From a checkpoint of a small transformer trained on Wikipedia.
Size: 8 layers, width 256, 8 heads of 64, MLP 768 GELU, 9.46M parameters.
Training: a variant of Adam for these matrices, 133M tokens.
MLP neurons of a small language model. Each row is named by its layer, matrix (up: input weights) and neuron, and shows model dimensions 48-239. Each number is 128 + 32 x the weight over its row's rms, rounded and kept within 0 to 255. Numbers have three digits each.
After each neuron's rows, "fires on" lists the tokens most often at its 100 highest values on Wikipedia text that the model never trained on.

L2.up65:124117088148177077141146127170132134105087138149064122130145136112152110177155107138126083112146140102131096139149165099108132141122127111165139162136106150156126101134080104117072139141120126075063092163169139143127167135149150170105169136121157125100137112085086155121098100072127145141090106110106129117121122097108169137094182102167145056107082047090129167087036104134162149125132105140077143109092082090121157166078090134131177206104166141118137136092079127211120200121082135143168146143143210110098132156103149037159146135151166176143148073109114106140133125131110090158
fires on: " Y", "J", " by:", " (J", " \"T"

L2.up92:137135193182150170120198150120128113087144110119103138079157170165095092112053153125180181158128149083138133087162110157094094116121106085131137128153129108109149099141102123136125082223089111103169068153069098137122129156140122111132106144119092150101081105058100117158125131140163157161147101138112099185131068106094114084114153145107156114121127128125148124147136088140135148077082130149119180208136099129143182120077135196130125094124146130131139137088182147095135127147134090087134090164149171090119118165171136165056178151150090133121076141164174134182136168131094128123
fires on: "'", "ra", "ip", "ant"

L2.up762:157073085124159108120123142154166153181167145144079129117098115125217099129141129128110148169063162191141126088106078138093059174057120098127166140186144113127153157195091164183143142126145146090135148094136140144146181125164120151138125127099167119093090136196168142174060088126106150087124158103139111081077118123136080156129131137124118064125164093111151075094044119152103135194112172142124143190115123103152079118159173117092049163150131124108158085139142137142093119120123092185178148120103096174117135112132122118104095150145188094090129072188152102105130078154136121164
fires on: " Mc", "vers", "ists", " “", " wid"

L2.up387:140158120162163142133130115173137107140083185114154152169134090152084125149111159120114119136099158140104138127107147087144146124124113048153116130115128140168179175129146148115071131119099085058138164060145157147126139121118081087161109111108100159069118214130122125115144096160136114135104161173147102090089091091152149112109091142111157131105114075131118122148084082143129146035138125176131156119156158100135123168085137145169148115104092135081098103153136144104138118073107135092166165182127173099092128116104096158098148089184197100090134103119075121144094134214100167165
fires on: " which"

L2.up362:057102089128088162134106127167068134187190138128149116140163150150152153101153169165118162131154201160145132129071144129081119130175131111145096215164099101106118114189122155162209154139095142050131104097152161115120071057187158196139102117099118149132106128068126119148141151089137120121163151104134106149118144120164112181110123074117108174158142070134089157137137146099107084125134114128123115084145183102181164188203118169145090137182204109103133110071116142141097087149127171118136062102203095131118111112145142136097177079168126131087126142094132110152069120120135146134
fires on: " %", " current", " population", "inal", " involved", " any"

L2.up340:093150215149188139114157083157114140106096151166099072079161110151153108123147175165087070138143144145081101111180122169120124196129168143112180156153047193157124115136127128083104101138134151092155143147148180195051137177174142106117117128026137216099103168097086165126176041119136099107091108150136119137094144116119095142139163068173120144188135129150148065107130126109128110121100117142142177184108164125084114117105128130110129116175125098102127110054170112132159240164107130135165120150131141135147086137175091134103147140150117107170133131163162118086122121113113134155
fires on: " occ", "5", " would", " 16", " hon", " gradu"

L2.up600:111122062119139120168061142178164157131112156141120117111176163163095189146100167141070116174158102108134080113122104100136084172137154098132101150133131174151125137167115063093091080071071121083086157204154173152134152083147168143135133130143101067103131133123115161153125034047141146112148185129115117185169189100156082169201109116153060109091134114112142133107126091187124102112082127099136113137124181102108172119092129118115127137091067168119115125141115125160087120113142154111129102149109186089093135079145109163160099106138161097110108139163172172116096116092075117173
fires on: " who", " wh", " a"

L2.up126:118092140101120110137052092138161121128127159157199180051170122116091146163101116056130111140125103109183103140070133070160127117138116068153121112157154162143141099130119119095100134125079128106150131153082169106169143062094149164117167066155114100092117150145159087172126108156123148142141122134116063150092143149102147143138078101147121119125150124168116097162129103176108171143129108090111100151168137117090093088138119127137122123183102127064117089091141165097083103201158134092112147080179143102141096142069103139103109041118161115091147174124129141167120100162130146060
fires on: " ab", " th", " app", " Ab", "rib", " Ret"

L2.up12:103111133086140099159137095150144129128122074120121143098103134178157061104129117097103055119140155106109136109089066094074176095126137113100105144118087155143113118141153145142181081129123125080156142107086140142109104155175141114094076168093119098134217164100129144159146040134119136079153067121127107178158095141148119068108073180153096114113108089177144117135139129100146120108152150144112112165094156117131148153096099160124131088103101100158150109095138138106083127140154135050128086119150191065054129146146181144183143131173209162133134140147130144102155119157070166138
fires on: " young", " act", " old", " common", "0,", " 193"

L2.up263:128134171127127120099141191134122071105147103093135234118117140117146130117061142201151083152067086115073131113129110089113151112124119107153093087207116099148092064136091119082166141119083160168155117113099166145091155120174125115114127088110164142113103132105162092137123131059152154087147095139144135133125152144195134132105054097085174083141146101090157083193143079115113137085111090137149142117138123100180115157189165121112144168073115100096120196141117103167158129164115142100110127102198135138101179171104104155091106093125178134092164133093155103162125118160137068143
fires on: " inter", " ob", " U", " Inter"

L2.up544:158107080151124174107068129120133132150109066215105182122115093113116124116125066120129150135116083091131177110143172107129087155150140164080139124152125121112144118159150145101118111139141155141112139080075074147062146157124147117082181164186077133140106159135107107138138099129127149159092126185121158150149118147204120204123122119083121115144112109109149159145124178147122159082095169156117150155101123137212094131101086131074090162129147159114041169144132119094113175183092110121146143083147110051159115116172085131103103105137117103145103079150174093148154117114138124083
fires on: ".", "elf", "ise", "—", "wn", " de"

L2.up333:053149110138168178135123161141154119050106123126185159119118134070148190134134119057075076095132149160126166132098135119148138149135145107104140105131124169122152128159123158132118113133103081065129120175105122138066123118084144106182137116131122111156088132137185156175134096102168155088100112177124135151132131131134089151144065160137085139177081092111136116209106120103116134112117126168065098112139084125128136139170125192153170165148100164125125083195107061125099168114159091094074175082078152125130111112093126093149139143108127079138142135122146128078125079124134127084
fires on: " which", " they", "—", " typ", " examp", " laun"

L2.up254:145131172103116064160126086094192100096147137134154157108095159080131142162148096104166118131099209112159100168169152082108156119122138037145089137078089089082048089176115143064130136102086094138165136152136164132030113106126089179157125092071154126094125099138143116155137085149110138092110093131115091170160134135122160138058077182106141131124161163097154173107149177058177112107153155132143093152097085084125120098116139118109140140107128155081162100100134168108086174120091131101075090112138132135170115102118078151162103124100092111153171090162135139127122133104120133134
fires on: "i,", "ctor", " e", " where", "0"

L2.up249:114160133174186112093139105188146137173093074151147164133141178092106127191100130128084140192106129137091167121114081128100117125132158100114033112152078106116151113154104143097097194116081113101140197117117121177155131125142114161083102101087133141166111158150149144118142092121105074184145125127085147097108175138154100130132058149158163105091088100153114108131096120115171108173069133097142155116184140130056132163166078107084132091153075127117111142137158156174114147178110174156104146129067104104168150123077096119200127031120113102123076118154130105163132112155117154148
fires on: " c", " pr", " sl", " (c", " gu"

L2.up14:115124112115120203172081112160148137119059102159081127121113134135130126130092148106150095108126178123131179103110151098104085154091146129142139089082132101089121111114074151191088108138117151068126121170153104143137089063130135160082122127080133150163143125105115080086105124181087185169149114155102072154108072183103115095126104136117103095187114103097172082169150121094138148110094149112112158138118183197214124130108098125105133086147050122108114130195103093117089130116136102116128135149111134138088121098105090137130051093144198137103133139135112148147088054161069132151
fires on: " ret", " j", " Leg", " ISBN", " sp", " 193"

L2.up742:172127194121098124120143134146166156095140133140089125123152177104151133083183122098133188099148138128167115097124075112105097093120127131074114154143139138150131177156166180120066111141128119118149166161112143126079117124126070143124159132145122060168092115156129148096167122159180113074120064133139074125107177168065098126151100050167155084100127162135083154154203126088160086122151160136102111138115132088107178101103079094098115184135119150122114076120177085151117149096132091115108212129109147115140110110126158094125136147108128068125141215148119101159139118132142117183
fires on: " town", " family", " village", " wife", "ce"

L2.up564:077091149088119127105149158090134092113095129210127072216128122061109174086117124092213136123148134094153067186113099141131173132118164149105103142176076147106154200105044168167127115101137096101134171133131133163157118123168176175060175119150096107101150169129095131175152092124132100127080082170128130163093136118104160192089123159154137123104137094108191186147188152138164131116089107112091120150108153077149053127101115171131141115182090112140084114143138114169113162186131104144126147145162132081114148194151147107142097148094171093120061131132100056153094129106140187152
fires on: " G", " Released:", "=", " Go", " Lu"

L2.up767:173141119090166173097161174132154106089094102171116185108161052139106104095125126138098066142097130100057130141110072131135139130118126110088102133143097076115139154110128174107183165149111107147184130166150145127065109110120098109120086071095118166128043170168198169189172140176123100121091098122191117059132114098126121079149086116047151115180078091089158161103076101185151116093173112088096156175147131136175184097143164131134120164130107156099148089127104157103168111138189130092127155167105144155168127116158111102127163127137154157123154098156154128144131131164123167206
fires on: "n", " where", "E", " that", " who", " what"

L2.up464:087160116110118141135124111146161173195160103129133133131166185125109189128123132120111113122072040086142086167146160086184127174117159104200076126180040127136118155183129090170106172167142125154119111153107118136094141188134127102076121118167115078123176117108171089187076131095103103101164148155145194164073106121155140087183175132141131096122164120119124128123173131089111144095146195125133095121155142152128107199112131134108080067154124097067110087111138172198137160125162173095132081077148148134121146122065090139145103124083127174082184187140132164099155137162137109124
fires on: " h", " ne", " she", " You", " $", " co"

L2.up368:138120107133143089116138136144205149133131094111107145138174188105082114118143122081118022113142095157150148155137106140112200151102134135148155086074054154116162128169102144121154154183141152191104116158177113131172125117122072135139089071094083143083117141070104120111063103119094128123147138178116130123106098180125109172113127137165106110163127085082166074124107102108097073084117131122139104104140115150123091141108196174113139135119115121081109126084156120130103130144154153128178070151144143121137135166112083096161116149180094166170105074115106084135092097147146137084
fires on: " th", " comp", " aff", "Th", " sh"

L2.up144:139119093171175166084105140143137122126110167148133129056146136196144133098120118057141111147077135116162121098140064169150077180116135134160137098145148140107123141144089130131129167119106175115125147160099108124128156119164169126075122136145196092113131110082093142120160102101112155076146134119087135137125118111174146087137137111131145120094138094137111125128110131049174164122140158128115178139135112061135061158112093145125167146029183151062106172087130180133104131192104095138106101125170116081154159199158100085181166099160149101094106173130150070115115111137128163110
fires on: " ex", " Al", " Ex", " Ben", " Mad"

L2.up168:036106166123130163144155187100181133130188169129208141134142105083145135070153085109124120079159116145132113104065077092167114094194187146203117099060155085146104127143116179113081161108126121182135124071171151161077124164107200110152120097185191105123138132124093162105096082143121149136149139148138131126149139122101121144115085153118142139094151100148158088152108111171122086133139133102127135157126115124115130111197176102127127144161158119145156117178186163097117197141127142092144112181111140115089079131103195100136143133133141101094154133174140142114125127104056065110
fires on: " also", " village", " does", " located", "ality", " other"

L2.up449:096145129111121206087116132132137125046110148154171144144131089123111132098111093112098140164084091136158077163139131101161161129109171088131153146092141129115128066207124149115145127111106153139092113156125134151130137155133219111142155117122100161142141135072188091145112142120137113110058141180103198168102103160156155130197070131141143144112099058087172145072147095126152158102119098144081137126119137189142132137157201160099131186130111130090088126151117123133161084163113109120206114116210126020150123094102108156163093046159116179076106141141151089143165125173130108088
fires on: " Ab", "é", " Mex", "ib", " Ad"

L2.up225:102109114092112170165104103212130113147144198097095106086210141107088164104094145131166131145086113095094167105162125181093092153124115106138139096178131151118126099147147154163133191089136143147075105102069082178103149130062073137118091128163128174107096049163128153120173109139119175120127112148175100166154105120134153137129136151067200112124155097111139173155134135092117046161079104080118115150151100106116135142158120120129123138155122132112158150134124102134149124139071112092089135131120142081153086136132131141098206148127159169145184086131107071118091157142116182169
fires on: " Sch", " 200", " most", " Wil", " Hol", " Some"

L2.up713:092108146100075164118131169127133177143095135104197155120101061154159115125131160140100115112159098204186127096144130120133138163184098101148081113134188078164121118136164127107114130168141114123102141142168142155043120154109073126140147107148133150114106187142113126127167089120178102094154095159134099165108050135141124160109118108121113130152102104099124050163130135126174025112132071166132097182071097097084128145073112137174212183123116103121127089059186081131168111145129127120102145114134139094128082140166061153161157171153140171121174173140117153148147113097060183145
fires on: " as", " cre", " home", "er,"

L2.up601:075180124144148075069056161147196140138162115182153121137092171182145180126116169087086120129171136186141124109127103112145064158113109141153035160104127076131081101139112183084172153115144128134114121127091129122112118172104151153156187074122116152157105154088126143108105080119103114088129116091163175149126075144133121098125086108145093146129114164134080154137142070118109182093090143066186146114082104143064078137139106176138186165170129101118138187134123101148143144138085154126200145153161149126111116142100161111138199153103149098174073164069138139148126102143141130080
fires on: "=", " there", " cap", " Ph", " Dr", " ident"

L2.up388:160129094150152163185167156046168141093040085144097080134169144181148117102143135211123116132120054082159095120112152155085170104122091073068136183141100130166106135143111099120188080160120148138118139202093105189137128161122112127080131138209111096075152080130157105115166115150088127133112060098169167097117114112119148158106130131090136108128097142118104142148155107103150102124162177106119112170098156098132102118136190116100113133149165132131206186097107146105104137108110090092175150124152176137149114147095080093121084147121166147082148148125161136174096154145085144150
fires on: " sup", "ertain", " what", "He", "onym", " late"

L2.up442:145079141124106122079137126150115100123145143172154112140170127111162162173093138214103130147148089077158114102149115074161145166038133117153104136105077127196106169146136127083084130200123129150083089097025149120154104115162147052109191076141141155102135173136131135131116118137103130112102146089108147104173094075127132159133107120074098170161139173085183108143142145151136092089071109112139096115126108129128127103137087129104141150158087140139068101125126099104094109075098160153155195135137179137105083113152100075143133130148119100080114133145198132129145094100108078086
fires on: "ust", "ons", "retary", " received", "ff", "ained"

L2.up606:138114119085198161128030171112138097140075124106145168094126161078125137138161120085136088103107136125195126041123099156160125077117116118121099161200122091165117066142173155136126106177107104105060213114197134146137106105133135143114164184140119099161119185097093101126071080108045166143051096146133110114102116093102115122151185104208146078125138154123175143117108102088131146087126140122207159089128165124145161095148092154114132141165116177163157130106127119117081145156102146132127170163120152135112115198133128150167118129131126111145136131153124151130139073153136151066
fires on: " sh", " Sh", " ±", " Released:", " Sand"

L2.up706:085164086127100090119154164099157140150144138147128171153181137120153155195103082146088115080109159140065097094096132153174073134098103105105155136076113129056162129139117168094174155116162123107101095143081122106099117079115086174084156115096152164172143183111111112183131093109140102124152094155149074132189151126117084137127061081140114062112114148069103174136096136121142106222079166135104127161146144115095146116167150130170148181123115104098029124161103127107133150173136119125161147103120140092089085116112130115216136139041133130109102116111156149145124078141108145124
fires on: " rec", "=", " ex", " red", " ==", " up"

L2.up35:177122162117114144125133172177083173113070090117079136102090139146119170148157129132121088152140110093160112168119084148185166111133061118096163155179087170146192156114115109133110144125175148167099144093111096126158144188101113178118080098110185134097169107137094185181139123118140119129115160152155129153133157082105141126162161126106177094106130130109110126112139146137178093160102131109118214111172125064142109136137069105104106089117099153117100101128142084077145149180122116169078171121021128097121120212103179129150139095169084139189131092146113083127162182086158196186
fires on: "ess", "ent", "ust", "ell", "son"

L2.up241:192052147047119109125144095080188162151131173133096117103172097153136100116137108109149104168116084083074129130160152128123100100136143100097091083090132094092096116164104171087150080138109146175130147064151148119147196058128088127147112055073137137181163161109176133121067113169152141175124165122201092102157154108101131176139074148140139094096143118163172133073129132110106157099070159111142084167104134104094127157126126110121116135182127157124087083098096145140131057113142089055100140196081127135134092116132138154150155152112079148034096143151088130109107105134094170123
fires on: "ode:", " sent", " up", " title", " off", " red"

L2.up573:101107078164124104138104136151086150145158140108102128086147115134134069156081156137110080073129190139089097136182111144146146211143129076144162118146107108115120125105132160105132144117162121121094104085114188139131114112155121214086065125132107133178126163128049119113155165132095099170084109089176064119145150158149118156111180082145133129067108130122151113128116060244140155154128193116127154172104081088110107119198139160115144143106109172128117123143128181093134124090148160073155143188160118096110139180094135151131084132143201090146100162142124116136145158174168095139
fires on: " Z", "Z", "j", " al", " administ"

L2.up398:077170137142165118058128106132159114160130100122142142089113152177161150094148116151139115090138086121099102141067115107127148141113158127124088113130138166073073119112083096119110146065143132135125181164105140163026133139098160211099156135108154169175149084111107118141126141148100130093110074171095169115065124086150101109142078113088164042092132095119133096089155090113121139167112162122119120080170121144100152139074131122126151116157120167069159134134131111107137139130203205126108106148155140075111115170153082069141115154130144178095155134138139057031172077150122148160
fires on: " Or", " Mus", " Bur", " mar", " Oh", " belie"

L2.up621:112173135119170114080115111126140156165160143078106162062124120165133145125151121083134137107069132081117147139097087084151147110059122125176170123104106133113139134136092186155138108113120161148132131096152169106103087137123154180144048094132089194126131127115145158098051103107107168137165138115126112141145164077098158158121137123124187102169107066185143105148099096121153121139011100156132118140093119066104103169176121128174127144104135166115103166125074119129098118117133107127134108088194085121138119158123160171211093102069099097180074151137088111132123174151076129067
fires on: "ing", " top", "é", " both", " 2", "oth"

L2.up185:091122098136138096187184104069160063118130103163098169148135198143095160158147170180152129177198119138098165129167132099224122162055143129135171097123132156117154101142042136088128143200152129109140086153100146149161166130159078116160141103128145106080200131085138125120069052124152145077149116146099136135095105137163165130171144110103143106132174146102163185148120099109149119100143144182106181149094111175109112084103150099117133118155131155147124103114133165122124121108152138130140097169101143106134132110130112151173114095104161048143180114114101127130168076077052124031
fires on: " on", " the", " Sp", " del"

L2.up471:155143113141169101127155168166137151084142149166088219118156111172171139126151121149094149135121122144132183115091123060097094172134149105141137127094085191072120105135090155154105164057144141075151166118168129168076078157116074058115132118142127198152073061167141204124154134171098085113118108142084106195155155127177095146101140132139117161146150076153124111159144165175181113093097129125174153094138118119173103146103116124105164097122066136131105077106175135157103107170105067150089130096158133067122106058106138114127122075131145121157149112091146083176144166135082071174
fires on: " stand", " hand", "iversity", " train", " major", " rec"

L2.up235:095119153132180108141181102108177127109159114107121151121105111117119151162108127104117098157132120156109214071148110124183222138142114110089158059162094075128151148135152126127149134130072131122120137124128125131181160214177132148062158092151089145149123130073110094108122084186167180123093088126182216140123110073131148111172122139127144120095140099168144078136151123077092136144106133103123134147140157137053153114219162160125118153052081088135098063113137073168096128157064158096153167188149158125063154134143062072131142109138147144110130137112158115114170068102140118134
fires on: " sing", " writ", "\n", "===", "\"", "=="

L2.up40:136122078040160164129119097137135135143127095135140123118119185127127134175137142160090104086116086198109153084145156119143110155088122098104142082115072128098165176123099148164136153100146122210148144095164181113114092108093135161158101047166207091142119075127142167084132103132080110091140129130092070070074146090183158150069101108154185116161151120110057136144132142196133106188114163128113157144141091097133109154123111178119176086122099077076122107107116189151132150086116125115134138129102179178114101160113096112166097156113164133115096122102095129161151154117208120074
fires on: " over", " for", " run", " fin", " pass", " f"

L2.up581:134142104127138169093152060061143113120192156183071117106140141174125161221131103104126082110151097130107114181127123142056193160138179094088151124070127087117112175121061174100096155132065067181129126163167173116172133168127046159117132130145114188139089138193190166090107077092139112131058162120112065123105133119091136138161127138153120107156133123087106132146104160121151136089163145136117124201147129057119105113118100176099099084152092158099104135123163147123131094167166123089172162123120147100097157100133110142131094119168112147142190072101118092123132097137070099143
fires on: " as", " married", "==C", ".\"", " 19", " born"